config.yaml
n_layer: 10
d_model: 256
n_head: 2
n_kv_head: 1
head_dim: 128
d_mlp: 704
vocab_size: 4096
activation: "swiglu"
norm: "rmsnorm"
norm_place: "pre"
norm_eps: 1e-05
positions: "rope"
rope_base: 10000.0
rope_fraction: 1.0
qk_norm: false
attn_scale: 0.0884
bias: "all"
tie_embeddings: true
parallel_block: false
init: "normal"
init_std_qkv: 0.0387
init_std_o: 0.0387
init_std_up: 0.0387
init_std_down: 0.0
optimizer: "ademamix"
lr: 0.000517
beta1: 0.9
weight_decay: 0.37
lr_head: 0.0112
warmup_steps: 252
schedule: "wsd"
decay_fraction: 0.395
decay_shape: "linear"
final_lr_fraction: 0.0
batch_tokens: 131072
seq_len: 512
doc_mask: true
train_tokens: 536500000
steps: 4094
dataset: "wikipedia_en"
MLP neurons of a small language model. Each row is named by its layer, matrix (gate and up: input weights; down: output weights) and neuron, and shows model dimensions 80-175. Each number is 200 + 20 x the weight over its row's rms, rounded and kept within 0 to 999. A neuron's up and down rows have the sign that makes its largest values positive.
After each neuron's rows, "fires on" lists the tokens most often at its 100 highest values on Wikipedia text that the model never trained on.

L4.gate222,159,184,208,188,196,185,227,241,216,192,213,200,223,199,173,211,194,212,188,184,157,173,209,210,145,211,234,185,193,175,186,190,180,165,196,211,188,204,187,206,160,186,177,190,164,179,201,235,224,199,205,193,207,187,211,190,180,213,199,201,176,198,185,195,205,236,204,208,219,192,181,206,207,216,142,204,234,183,182,248,199,208,207,212,191,195,182,187,187,181,245,198,228,170,239,202
L4.up222,167,179,181,182,220,174,227,197,156,208,201,210,196,192,232,208,155,189,208,212,205,206,185,227,182,240,203,215,199,182,162,208,211,201,236,194,216,202,217,147,202,181,178,238,203,214,185,214,200,165,182,200,207,200,229,229,196,224,188,215,215,173,202,152,179,221,194,220,208,204,199,199,218,205,204,211,218,190,192,224,214,176,183,219,196,185,214,206,178,208,213,210,196,183,159,186
L4.down222,178,184,224,145,222,188,205,191,192,184,174,192,223,205,231,199,215,182,200,195,157,175,208,191,184,186,189,197,196,175,179,176,175,247,154,186,218,218,197,195,210,179,195,183,172,220,208,182,184,215,209,237,175,219,195,176,186,197,206,191,170,159,169,225,186,190,191,190,227,204,186,215,207,220,204,208,179,203,190,186,196,185,170,220,211,211,201,193,240,216,194,218,221,197,196,206
fires on: ",", "F", "M", "E", "G", "S"

L4.gate349,200,204,217,211,200,190,172,192,228,181,187,220,204,182,227,202,215,176,207,196,202,221,223,194,196,204,219,172,184,221,201,209,209,152,207,189,236,202,175,211,190,243,176,197,187,190,212,194,222,212,187,170,192,217,222,213,208,203,211,198,191,209,186,184,197,203,200,191,209,203,201,220,219,188,192,208,217,197,213,160,202,205,203,223,209,216,210,227,178,185,190,223,205,217,238,198
L4.up349,187,202,234,171,214,195,193,136,230,179,199,193,203,217,209,202,192,216,219,160,199,230,233,214,157,218,174,178,211,229,212,216,188,208,202,173,253,215,210,208,207,227,213,154,199,218,183,204,186,262,176,200,236,198,229,171,208,203,177,225,201,214,229,229,196,162,183,205,221,202,159,221,186,198,198,189,230,179,193,195,233,170,186,166,192,219,205,190,205,207,196,207,219,182,224,174
L4.down349,214,210,194,212,204,184,155,223,223,226,248,215,169,205,194,205,215,206,217,149,205,196,227,192,195,210,200,247,214,192,225,233,183,195,211,166,228,202,206,200,199,164,195,200,204,210,226,187,202,233,212,177,212,162,190,180,198,215,200,175,204,209,222,204,241,156,200,191,196,212,199,177,194,213,174,239,207,204,179,169,216,191,213,203,203,213,206,186,191,208,181,206,195,202,210,174
fires on: ",", ".", ").", "),", ")", " ("

L4.gate234,196,199,209,216,212,207,201,174,200,223,199,223,171,228,202,231,195,196,192,208,190,217,163,172,194,231,219,165,192,225,184,207,218,222,229,210,210,231,222,185,195,196,219,191,191,235,205,185,227,216,214,215,198,188,237,213,220,195,219,197,157,183,212,187,213,223,214,197,171,192,203,194,177,196,212,167,193,247,205,205,212,181,183,216,202,211,217,214,170,207,207,207,242,183,216,161
L4.up234,199,205,202,192,240,164,186,232,234,180,188,166,200,180,206,253,232,190,202,186,227,236,188,202,200,207,188,198,212,214,174,205,194,213,207,215,189,181,192,192,227,238,141,184,220,193,211,186,204,180,181,172,214,189,174,182,157,230,219,200,218,214,205,215,195,205,191,162,207,251,233,185,209,155,211,218,215,217,214,192,173,226,219,186,227,181,225,187,182,178,197,186,219,218,213,195
L4.down234,220,210,197,191,213,200,216,227,196,190,200,223,189,198,212,212,162,182,216,215,176,169,198,201,145,195,201,185,213,177,204,194,199,196,185,194,190,224,191,177,231,179,232,216,180,169,219,200,235,184,165,208,199,184,215,182,215,218,154,205,196,155,206,194,173,199,163,152,217,192,238,236,156,181,211,176,189,227,215,194,187,187,182,187,214,219,188,206,181,193,192,168,147,178,224,205
fires on: " |", "-", " one", " how", " aut", " during"

L5.gate24,227,214,195,224,181,198,212,193,182,252,186,152,208,188,203,200,167,211,199,199,199,201,219,207,220,213,202,225,189,198,165,210,260,201,169,240,180,198,205,224,220,185,205,185,203,213,156,206,196,149,225,200,187,181,205,215,185,196,214,194,210,175,171,220,185,185,174,218,171,195,218,218,200,197,204,224,184,208,241,213,234,208,215,202,192,212,210,190,189,199,193,196,189,198,215,212
L5.up24,196,189,182,207,235,205,223,223,203,209,196,232,199,218,193,187,172,238,176,238,182,191,218,204,200,223,209,200,195,237,197,191,196,183,178,186,182,189,201,221,185,218,232,178,196,219,220,224,201,201,244,247,228,201,211,223,166,209,189,209,224,192,206,171,195,230,187,220,195,235,223,188,215,211,195,216,203,210,162,184,176,199,192,226,189,186,214,184,187,217,197,223,200,164,191,214
L5.down24,207,187,180,170,189,183,187,206,176,169,196,246,210,230,185,169,201,189,219,184,209,213,181,193,159,217,216,221,190,153,255,176,214,199,213,204,186,175,223,193,219,179,206,186,171,201,206,220,233,168,159,231,200,180,207,184,188,189,190,181,233,192,235,215,247,200,215,195,202,219,185,207,205,170,207,206,191,204,192,197,195,179,188,228,218,196,186,212,179,198,191,197,176,182,194,188
fires on: "o", "e", "a", "ors", ".", "re"

L5.gate93,186,174,186,209,221,203,230,194,212,198,176,201,199,234,189,226,192,177,215,208,216,192,215,177,196,174,212,193,181,195,195,209,184,205,192,187,180,209,232,190,204,210,248,179,188,152,195,232,200,185,181,202,211,195,181,208,190,199,184,178,254,164,191,202,208,198,216,202,241,196,194,200,216,201,204,173,205,199,205,211,180,189,205,219,239,219,207,175,210,208,171,202,192,200,187,188
L5.up93,206,204,207,208,186,201,160,194,189,193,198,213,236,183,204,178,203,232,213,203,220,200,213,212,237,207,209,201,232,193,216,202,223,185,215,194,199,196,208,153,201,224,229,170,188,215,174,204,194,159,206,199,188,224,184,176,185,198,173,166,192,191,201,179,195,217,199,219,168,198,165,212,194,226,185,202,202,185,166,229,199,145,186,200,189,166,201,216,215,212,176,195,216,177,226,191
L5.down93,197,211,174,216,230,203,205,173,227,178,197,168,232,177,202,175,213,176,197,179,166,192,168,205,257,195,180,200,201,189,192,246,220,182,228,204,212,221,210,182,247,193,235,208,152,186,210,211,206,218,175,193,193,215,208,201,198,201,201,180,206,175,182,191,173,194,186,209,214,186,194,224,187,208,186,195,220,154,216,188,161,206,212,200,196,215,214,241,222,223,153,216,209,211,188,218
fires on: " pract", " rec", " eff", "ff", "erv", "pl"

L5.gate579,180,212,220,181,186,201,196,192,211,197,214,213,210,214,218,261,167,208,175,197,229,206,187,185,205,197,223,189,189,199,165,226,201,220,175,210,195,181,209,200,163,222,185,228,185,190,175,242,234,225,218,211,181,207,219,176,178,166,182,203,218,213,208,202,183,222,233,206,182,175,199,206,184,195,168,176,188,197,248,164,213,224,193,168,229,233,208,195,195,194,210,234,208,188,221,216
L5.up579,173,234,205,215,205,199,201,174,198,167,168,219,211,196,175,195,229,213,211,194,184,214,178,198,199,174,183,194,175,221,202,163,226,221,191,185,214,210,181,175,179,211,197,203,163,172,217,206,225,217,227,219,231,187,195,186,216,182,194,197,188,178,218,191,186,235,200,218,175,201,238,188,187,213,194,186,231,167,172,203,216,210,176,212,189,203,210,175,187,204,228,205,239,166,186,210
L5.down579,181,202,206,199,194,199,219,159,191,198,192,184,155,237,198,200,185,197,196,203,200,197,194,192,177,234,195,197,217,178,192,188,211,201,209,184,234,212,182,218,210,169,213,238,179,202,201,182,183,214,175,192,246,224,207,197,202,210,209,164,189,191,184,164,202,214,227,216,210,213,214,176,148,222,226,208,161,188,191,215,174,207,215,183,241,157,184,211,220,211,170,207,214,191,210,172
fires on: "ice", "ic", "er", " to", " must", " have"

L5.gate92,220,193,211,202,203,195,183,202,202,181,159,177,174,174,199,199,189,208,196,183,208,227,218,169,188,231,196,175,229,196,175,203,183,197,197,223,190,178,214,226,197,191,133,232,229,191,220,200,237,236,175,227,197,195,207,192,188,199,197,206,205,190,205,201,217,207,187,211,183,172,216,224,199,206,193,203,201,210,200,178,173,209,240,173,188,202,228,235,203,208,189,211,247,187,258,165
L5.up92,217,214,196,209,220,196,197,179,206,174,147,176,212,206,190,181,205,215,200,219,213,209,219,193,185,193,235,245,202,188,227,216,205,224,193,178,198,163,155,210,197,205,195,191,189,219,201,191,196,223,176,229,211,187,212,187,195,211,204,214,184,198,171,229,167,177,200,231,183,212,208,222,166,187,238,187,184,187,200,195,195,258,180,191,202,181,208,219,213,162,173,221,228,174,215,177
L5.down92,219,205,211,195,172,176,195,190,202,203,235,173,198,206,193,174,205,225,194,202,231,210,196,204,180,220,206,230,179,182,203,212,194,234,218,182,189,219,197,188,198,202,197,238,190,205,201,169,194,221,198,192,238,183,198,203,168,203,230,180,224,189,187,208,211,208,174,176,202,208,211,195,207,189,199,238,226,165,214,200,166,194,169,191,251,193,244,221,223,197,202,224,238,192,207,214
fires on: ",", " in", " of"

L4.gate592,144,184,183,225,173,191,224,202,174,219,189,202,206,196,193,209,217,192,189,227,181,186,239,242,213,191,188,212,198,187,219,185,181,201,218,218,195,170,233,208,198,180,170,191,196,208,166,193,210,232,236,220,163,199,205,203,196,252,185,202,193,208,179,178,188,232,191,218,180,229,176,177,195,196,175,206,209,179,172,206,189,184,211,192,200,198,205,182,214,220,227,211,168,182,185,230
L4.up592,185,202,251,192,160,200,217,228,181,247,230,226,235,187,195,239,196,190,179,157,182,181,222,204,168,171,170,208,165,208,151,215,206,199,233,213,204,210,185,217,177,210,187,179,234,220,202,188,213,214,199,193,207,212,217,239,193,201,171,211,202,206,217,199,189,185,217,173,202,164,222,210,203,211,206,242,191,211,226,220,192,189,182,190,191,195,199,175,197,197,216,193,209,189,212,187
L4.down592,177,227,209,210,176,187,223,179,194,229,213,210,222,185,200,212,226,217,179,206,188,190,199,193,189,217,194,183,193,172,202,220,212,189,203,215,214,213,195,176,184,219,175,203,172,158,205,230,234,168,239,256,177,212,219,229,196,204,196,181,179,143,210,162,158,201,225,200,209,211,205,188,209,196,206,206,198,166,197,209,212,213,158,213,210,195,155,209,170,205,228,225,185,204,180,210
fires on: "S", "M", "C", "B", "R", "P"

L5.gate451,216,199,197,193,164,169,190,219,202,165,213,158,182,199,172,171,211,177,199,176,178,220,237,161,156,210,179,221,161,184,185,205,191,217,227,183,206,188,192,182,210,204,182,194,192,218,201,200,211,246,200,203,221,212,194,205,194,200,199,201,198,208,224,219,229,193,215,239,238,233,245,239,197,223,187,221,208,180,209,209,195,175,219,226,205,184,224,212,195,205,176,230,209,181,224,186
L5.up451,229,161,189,237,228,203,182,214,207,171,175,172,217,198,187,168,194,263,149,217,211,208,189,207,195,200,159,227,207,219,160,188,227,229,166,195,202,216,203,199,186,189,161,224,147,199,217,203,191,236,179,191,205,194,157,201,165,200,209,199,190,174,192,228,203,199,168,235,231,206,172,184,194,221,214,193,195,175,221,184,194,210,203,221,167,203,204,199,198,179,191,170,191,201,221,191
L5.down451,213,233,192,217,204,211,222,199,233,191,179,207,209,203,205,178,208,180,179,231,201,201,212,188,207,186,188,268,188,203,205,194,217,218,222,165,191,203,201,206,189,213,176,205,199,196,200,175,202,258,180,221,225,212,210,191,151,213,179,199,191,194,189,206,232,182,199,202,219,221,220,203,191,178,201,208,211,157,191,188,188,209,186,180,192,172,199,221,215,207,211,217,226,206,225,202
fires on: " of", " in", " ", ",", " southern"

L5.gate469,200,193,201,226,235,198,198,181,191,222,199,185,233,174,188,219,212,226,187,195,199,215,184,180,181,202,183,195,184,233,149,193,200,204,179,189,218,213,212,182,203,222,189,195,214,209,211,193,215,202,191,213,207,208,186,198,231,217,186,200,176,217,188,233,259,241,210,196,181,219,210,221,183,204,204,209,168,229,200,194,179,208,218,188,158,207,200,234,175,183,167,213,213,201,214,233
L5.up469,202,213,172,214,220,193,219,214,212,167,174,218,217,182,204,196,250,213,220,210,235,220,189,147,182,178,201,191,218,182,194,180,218,196,173,202,203,203,221,233,207,217,191,177,209,186,177,213,201,234,229,195,264,202,207,203,212,227,201,179,205,219,184,208,191,186,217,242,190,223,185,185,205,187,216,157,196,183,194,186,222,202,181,220,201,210,185,203,226,167,188,198,190,187,198,206
L5.down469,198,220,220,214,200,221,190,187,223,227,206,221,216,211,200,181,209,204,200,205,214,193,202,190,191,248,215,170,234,189,176,243,173,215,199,220,216,163,157,214,197,182,180,221,208,217,218,172,212,199,184,248,195,202,233,203,181,225,216,203,229,193,198,214,177,216,216,229,200,201,183,176,205,212,190,173,231,207,183,248,175,209,234,202,239,205,189,177,193,192,223,207,172,234,177,184
fires on: ".", " and", " (", ",", " &", " "

L4.gate341,202,218,202,193,215,208,205,171,172,167,172,156,194,204,202,231,202,235,180,182,159,186,215,228,165,182,191,245,195,203,209,184,192,189,207,207,169,209,224,202,191,220,192,186,175,178,217,205,219,197,217,202,188,207,229,230,213,190,165,182,178,197,192,198,202,228,193,157,181,215,216,192,196,192,212,177,181,193,213,174,182,198,265,186,202,198,221,196,174,197,215,184,161,194,196,205
L4.up341,178,204,215,218,168,190,240,159,190,213,190,194,180,190,216,193,233,172,185,196,197,203,215,257,205,180,206,233,195,204,220,168,156,207,204,208,197,203,206,222,197,223,231,219,192,202,209,195,238,164,182,204,225,173,214,191,205,193,153,188,212,161,234,216,228,181,215,197,194,219,185,177,181,212,205,175,164,206,196,173,182,169,200,205,201,234,236,171,189,200,199,218,174,183,208,221
L4.down341,180,202,204,192,179,208,206,181,208,225,209,242,211,171,202,223,214,175,194,207,185,193,201,217,221,223,223,228,209,145,203,227,189,215,169,171,213,198,212,186,205,178,243,213,184,192,196,200,230,186,165,215,194,225,233,152,218,240,201,185,212,176,249,212,193,193,209,162,157,202,180,168,174,183,207,183,165,205,197,224,193,201,234,224,193,192,188,183,181,188,221,169,182,221,178,195
fires on: ",", "1", " pro", " cl", " −"

L5.gate257,221,204,195,244,166,199,200,201,172,226,192,200,229,227,169,183,210,208,192,195,215,188,204,210,179,196,188,178,204,177,214,215,225,172,210,202,220,203,199,170,210,186,204,207,196,218,216,208,187,204,199,209,164,196,192,201,197,201,190,198,224,182,172,236,167,192,169,191,192,190,152,226,211,166,162,211,208,193,244,223,187,209,195,228,200,162,223,228,174,198,221,160,214,213,201,183
L5.up257,177,222,207,169,166,206,218,201,205,206,206,204,201,157,220,186,191,174,207,180,215,205,180,208,216,202,210,192,199,219,216,228,248,216,155,207,194,185,215,187,178,207,196,206,241,218,152,164,175,195,190,217,197,217,201,213,204,200,227,202,182,240,208,185,175,213,218,194,220,201,181,194,158,202,189,216,213,205,178,209,188,192,206,204,234,210,215,189,189,158,201,205,206,230,183,212
L5.down257,204,214,165,233,185,207,216,178,196,205,225,220,196,189,182,223,195,207,190,203,192,194,209,217,183,212,190,191,204,174,209,233,182,223,164,157,193,196,183,180,168,201,257,197,173,203,169,187,212,225,185,210,172,181,204,178,174,192,182,200,212,185,155,209,197,198,196,180,186,209,168,211,179,190,205,210,196,184,217,195,221,193,219,239,199,190,226,188,173,216,217,216,195,177,204,173
fires on: "it", "ol", "ip", "che", "ili", "im"

L2.gate495,213,210,214,188,210,177,191,204,177,208,193,181,160,184,198,189,186,225,202,174,183,213,192,217,181,141,186,212,191,176,190,213,186,248,167,188,191,201,206,182,184,230,207,186,223,201,231,172,212,208,204,189,186,195,195,203,173,239,202,199,155,203,217,209,199,199,221,198,230,225,150,224,225,183,211,205,166,202,202,224,202,168,173,217,202,205,202,200,246,198,192,191,243,213,217,193
L2.up495,204,213,206,206,171,173,201,168,230,204,188,194,230,222,175,187,226,197,182,204,210,209,210,190,206,208,223,151,221,219,223,206,213,207,180,188,251,201,190,188,217,195,192,219,169,212,180,197,213,194,244,206,205,211,221,203,181,192,219,170,190,196,185,189,184,231,219,232,167,203,213,198,211,226,230,171,162,196,243,176,176,186,217,194,229,194,177,186,198,208,189,183,222,178,221,208
L2.down495,202,239,211,194,184,158,214,205,188,195,158,228,195,189,187,222,191,216,228,185,218,188,193,213,196,195,193,220,186,221,192,214,199,206,218,200,195,226,199,205,200,203,219,176,181,206,184,163,233,181,192,185,215,204,206,195,221,234,217,209,174,212,195,203,233,161,233,205,216,224,175,174,177,200,176,197,218,189,215,216,199,212,218,202,202,193,212,223,202,233,168,216,243,204,204,223
fires on: " trad", " Phil", " Br", " Ben", " Lu"

L5.gate413,222,205,209,228,205,201,162,158,231,192,187,205,205,183,217,216,201,213,174,199,239,216,199,201,185,188,173,183,195,198,231,198,182,181,215,194,214,197,224,221,207,211,218,193,214,180,186,195,198,195,211,186,201,218,201,220,199,236,184,220,194,229,187,212,183,182,204,164,207,205,183,209,182,191,165,201,190,205,189,167,146,211,240,180,190,217,198,186,181,213,179,195,200,174,213,183
L5.up413,166,226,191,191,175,176,175,193,228,174,188,206,207,215,179,186,223,173,212,184,250,237,246,183,185,209,242,214,203,204,220,203,172,201,185,170,207,233,230,202,163,179,197,169,199,186,193,231,196,225,191,174,207,197,198,217,190,190,180,215,206,194,192,208,201,187,154,218,191,194,178,204,201,187,197,215,191,185,207,196,228,231,198,182,217,223,195,198,232,192,205,174,222,193,198,187
L5.down413,199,221,197,179,194,212,190,208,186,185,196,164,211,184,195,175,182,217,170,210,219,211,188,188,197,231,189,208,199,199,180,240,216,197,211,215,193,159,168,184,243,202,211,217,218,214,184,202,206,187,198,187,194,197,166,176,209,170,164,191,240,176,149,173,195,180,221,214,195,166,203,223,235,190,196,185,202,222,177,223,165,205,200,192,211,217,232,193,207,206,225,236,201,193,177,217
fires on: " sp", "omb", "sp", "b", "p", " comb"

L2.gate281,179,207,197,172,190,228,199,182,215,209,231,216,227,255,253,205,197,213,231,203,209,149,209,191,199,196,195,172,193,161,199,213,185,174,231,247,222,229,183,195,208,233,220,191,199,171,203,177,206,211,172,237,218,208,217,202,231,208,202,217,186,215,166,220,208,211,205,205,201,198,192,217,218,193,174,197,184,170,179,204,175,198,212,229,175,179,186,177,198,208,217,197,208,209,187,223
L2.up281,189,182,221,183,229,213,210,161,187,187,204,245,182,205,177,198,170,202,217,149,212,207,211,205,220,194,190,210,224,196,193,216,207,197,186,202,209,224,239,204,188,175,185,224,168,244,213,241,196,219,215,226,244,222,229,194,193,234,203,216,200,202,186,185,204,175,183,177,221,181,229,212,181,206,189,204,203,174,198,230,192,190,231,190,196,177,206,216,194,203,221,215,185,222,213,179
L2.down281,202,178,187,219,192,189,225,221,226,213,204,190,178,183,204,246,201,211,201,213,215,200,174,238,182,202,203,209,196,227,214,228,189,191,209,202,176,184,191,156,169,174,180,211,174,184,185,169,218,194,163,206,208,199,183,203,195,205,191,215,192,211,206,220,160,207,213,237,224,188,195,185,184,200,236,209,190,225,215,212,201,197,210,205,202,196,165,183,216,185,217,189,194,195,197,219
fires on: "ain", "ian", "en", "ie", "et", "ine"

L4.gate472,205,188,206,244,222,182,230,213,192,193,202,169,171,195,200,219,191,215,178,215,207,224,219,223,209,189,210,208,203,205,193,192,179,202,176,194,184,200,213,213,233,178,157,234,193,174,201,175,207,197,198,211,191,205,213,216,215,211,201,192,179,197,178,204,231,241,209,186,197,174,177,203,197,186,169,222,186,191,198,198,209,200,240,184,176,181,184,231,206,192,202,193,170,184,213,155
L4.up472,151,191,195,187,161,207,220,148,203,204,173,212,201,237,165,176,205,200,208,197,222,204,205,213,217,160,220,187,197,183,162,205,183,166,202,152,195,180,216,205,204,214,181,223,200,197,231,239,209,149,199,184,210,212,230,194,195,204,210,212,203,193,188,212,205,205,226,179,203,204,190,204,210,230,164,162,175,204,181,167,179,198,206,180,199,209,200,132,192,196,206,194,171,230,218,201
L4.down472,231,213,207,188,197,213,226,208,226,219,201,184,199,208,181,189,234,191,217,193,205,179,216,174,190,225,195,199,173,178,205,208,195,197,183,188,228,172,193,198,166,228,187,217,199,196,183,206,225,206,200,242,229,186,220,205,207,225,208,241,219,226,227,207,213,210,187,235,207,202,223,173,187,178,221,188,212,178,209,208,156,236,210,202,203,182,216,217,186,206,171,245,212,200,207,227
fires on: " by", ",", ".", " pro", " Pro", "al"

L5.gate188,190,198,156,199,168,208,202,197,163,202,164,228,200,199,206,187,217,209,184,177,177,208,190,193,179,203,205,201,161,220,188,157,218,181,203,186,162,224,233,209,196,213,200,216,197,201,222,220,215,192,211,183,196,196,217,228,224,223,192,184,160,173,189,202,216,234,195,197,227,222,208,223,188,198,221,189,160,211,163,174,205,195,185,238,221,210,182,183,208,219,207,196,189,191,200,175
L5.up188,210,290,175,215,188,216,208,202,248,200,192,237,194,177,206,228,210,190,233,192,177,217,212,213,189,199,138,225,208,249,216,210,188,247,195,192,179,224,202,228,193,196,185,209,186,212,202,189,177,153,223,185,190,168,181,199,206,179,204,225,193,187,203,205,217,204,184,139,192,190,217,218,216,212,222,184,228,213,191,223,175,198,205,185,198,206,185,209,220,214,256,211,163,213,196,189
L5.down188,196,192,173,187,186,208,186,182,234,178,200,175,223,206,196,208,194,195,212,188,186,160,195,158,196,208,217,204,233,215,209,200,202,182,157,193,171,181,229,214,214,202,226,224,159,215,181,215,189,202,189,202,209,202,241,201,193,175,225,229,228,205,203,184,185,231,192,189,202,184,217,255,157,181,228,230,202,219,227,191,195,177,212,199,187,227,226,202,189,194,223,176,207,226,195,229
fires on: ":", " |\n\n", " |", "-", "\n\n", " a"

L5.gate277,239,218,159,219,202,180,199,179,167,213,198,173,236,172,175,184,177,211,229,181,225,218,190,161,202,197,213,214,207,200,182,228,224,165,242,218,185,167,218,236,213,186,204,180,217,207,180,217,232,207,200,219,192,225,206,200,198,238,237,205,180,213,181,229,209,209,218,220,181,212,198,217,246,187,217,198,175,181,218,196,186,238,196,216,181,174,230,229,201,183,195,204,207,143,218,178
L5.up277,215,225,188,211,192,166,231,206,208,165,203,178,180,196,178,201,201,210,199,213,228,237,203,182,172,233,233,186,176,210,217,206,190,189,176,214,211,179,203,197,224,194,236,197,194,246,206,162,186,184,180,208,201,177,209,205,161,216,208,209,197,209,214,228,227,216,194,222,187,190,196,203,201,223,193,222,173,211,157,180,228,215,228,202,200,183,229,199,247,200,208,210,238,198,203,200
L5.down277,223,202,176,202,152,196,136,189,203,187,189,197,186,187,213,195,222,225,186,201,192,201,190,232,219,208,167,237,191,199,216,203,219,201,229,199,180,204,192,194,231,189,198,189,201,200,217,152,225,213,164,199,198,251,207,202,174,241,193,205,232,184,178,187,202,210,190,173,212,188,183,189,203,196,186,199,203,191,190,194,215,182,186,230,195,175,210,233,209,202,202,177,227,179,205,201
fires on: ",", " in", ")"

L2.gate573,179,207,179,206,156,226,205,204,191,240,206,197,191,198,188,212,214,198,153,173,214,220,223,194,172,203,192,169,173,129,229,234,211,211,194,205,165,174,208,182,209,152,173,230,210,179,183,267,220,209,181,209,209,191,214,193,208,228,197,210,181,223,203,209,196,186,186,208,205,199,182,196,193,186,177,174,227,181,183,195,178,199,186,217,181,191,203,172,197,211,210,160,171,198,195,226
L2.up573,182,196,175,147,152,168,207,230,211,223,189,207,209,169,229,192,147,246,211,174,189,174,182,209,217,186,178,169,196,221,178,179,247,219,211,186,179,217,201,194,203,206,191,214,223,208,193,178,204,200,210,180,184,146,197,178,200,203,214,204,226,203,198,213,212,217,222,162,203,230,221,196,167,225,201,194,198,205,179,227,226,201,147,212,217,220,203,201,176,164,193,210,179,223,225,220
L2.down573,233,209,162,203,217,206,206,203,185,185,162,204,210,212,179,217,219,225,191,190,228,206,203,185,203,218,213,184,212,198,190,189,192,193,205,222,212,173,197,177,189,203,211,181,179,210,212,285,194,227,220,222,222,196,184,202,173,207,189,157,208,204,191,184,188,181,236,229,213,197,202,208,189,183,197,174,199,177,202,220,184,188,223,194,198,180,247,224,186,210,177,186,221,228,178,216
fires on: "it", "ant", "in", "th", "im", "orn"

L2.gate56,216,223,199,181,205,194,205,143,181,211,189,178,215,225,211,189,153,222,183,220,178,225,246,224,217,202,208,198,164,202,170,227,188,201,211,225,239,190,172,223,226,205,203,185,169,217,219,186,204,181,210,194,203,184,214,226,238,167,227,197,242,165,195,221,209,210,201,211,215,192,222,188,199,174,177,205,185,190,180,195,206,236,190,196,219,206,220,257,198,189,189,153,188,184,196,219
L2.up56,199,206,244,199,186,213,199,214,202,193,195,226,234,228,187,245,172,203,186,176,184,179,202,206,214,196,180,206,182,205,189,223,224,209,219,208,195,155,210,203,216,238,190,190,189,189,202,190,210,226,195,217,222,213,189,214,179,208,177,180,214,221,187,161,230,213,212,197,168,218,214,192,208,173,182,218,202,204,196,217,222,205,167,191,193,180,196,197,184,189,185,210,198,223,223,217
L2.down56,223,252,201,219,175,189,219,230,239,175,216,201,197,198,218,173,198,190,207,187,181,180,162,197,236,198,213,191,204,193,200,208,191,190,164,206,199,212,223,201,197,199,203,184,187,220,219,227,214,198,164,217,212,197,201,193,200,235,202,146,169,205,222,210,182,189,187,226,213,190,199,183,188,196,244,180,206,196,195,204,217,171,191,198,212,195,211,208,184,211,169,166,231,195,205,194
fires on: "on", "e", "ctor", "o", "ories", "ene"

L2.gate406,197,173,150,210,215,217,186,192,190,190,216,193,198,206,166,195,210,219,180,160,176,196,227,221,206,190,186,202,205,225,205,142,193,192,189,183,228,199,206,189,228,217,204,196,205,241,204,220,178,184,216,209,212,223,192,228,180,190,214,179,225,172,226,178,224,217,206,190,204,199,179,210,204,228,189,174,189,187,210,201,234,227,177,188,179,199,213,233,223,195,173,207,162,211,222,199
L2.up406,236,190,216,195,193,219,199,234,213,191,206,176,193,189,219,189,208,168,209,197,238,188,169,212,242,206,236,241,204,166,206,186,177,195,206,204,211,171,212,234,177,194,186,189,157,151,204,213,186,196,202,211,183,208,194,200,182,179,217,202,226,201,171,206,175,200,184,219,199,183,244,208,196,192,193,189,215,223,222,230,216,161,202,230,187,168,217,194,170,225,205,205,200,229,194,188
L2.down406,195,202,171,176,188,205,193,206,228,179,196,181,184,229,188,181,208,219,180,178,203,169,200,200,193,258,203,188,193,209,170,184,217,175,187,180,209,210,186,182,207,203,218,212,184,223,198,161,186,194,215,223,208,231,204,237,202,167,209,164,196,186,210,210,187,207,200,196,200,182,216,235,261,186,193,220,202,196,193,194,205,201,200,187,223,179,228,203,199,234,206,231,221,202,215,256
fires on: "c", "em", "i", "ist", "ec"

L4.gate270,194,175,199,190,197,183,214,217,188,184,204,215,194,188,224,228,206,208,244,230,194,230,186,194,198,208,217,221,225,179,201,147,208,196,200,200,194,217,206,204,204,196,212,176,170,207,144,146,239,186,200,203,162,162,196,204,200,185,186,212,212,209,192,196,161,231,227,208,245,185,224,201,150,234,212,209,210,208,188,198,212,210,227,184,197,188,214,204,195,183,200,172,175,171,201,186
L4.up270,220,203,206,172,209,212,181,211,199,190,172,185,229,190,194,180,208,191,185,210,206,183,208,188,214,221,210,263,198,196,217,170,190,238,199,242,214,213,219,209,152,195,187,209,174,214,203,208,191,212,181,194,162,217,189,186,198,193,178,209,203,199,221,206,236,200,186,209,182,204,189,188,189,204,206,212,213,222,207,190,235,170,202,197,207,160,202,211,171,202,209,198,180,209,168,178
L4.down270,219,191,196,210,199,231,199,190,186,172,195,204,183,235,210,226,189,221,200,252,214,222,161,217,232,199,230,166,211,169,211,171,198,187,137,178,166,207,211,182,190,221,232,159,152,202,215,213,205,199,229,177,198,191,201,179,197,171,183,150,226,225,172,202,191,204,205,206,205,196,262,222,227,214,196,204,185,159,212,223,197,198,186,184,207,227,192,202,185,183,230,208,195,194,203,232
fires on: " dis", "i", "um", "is", "ist", " Party"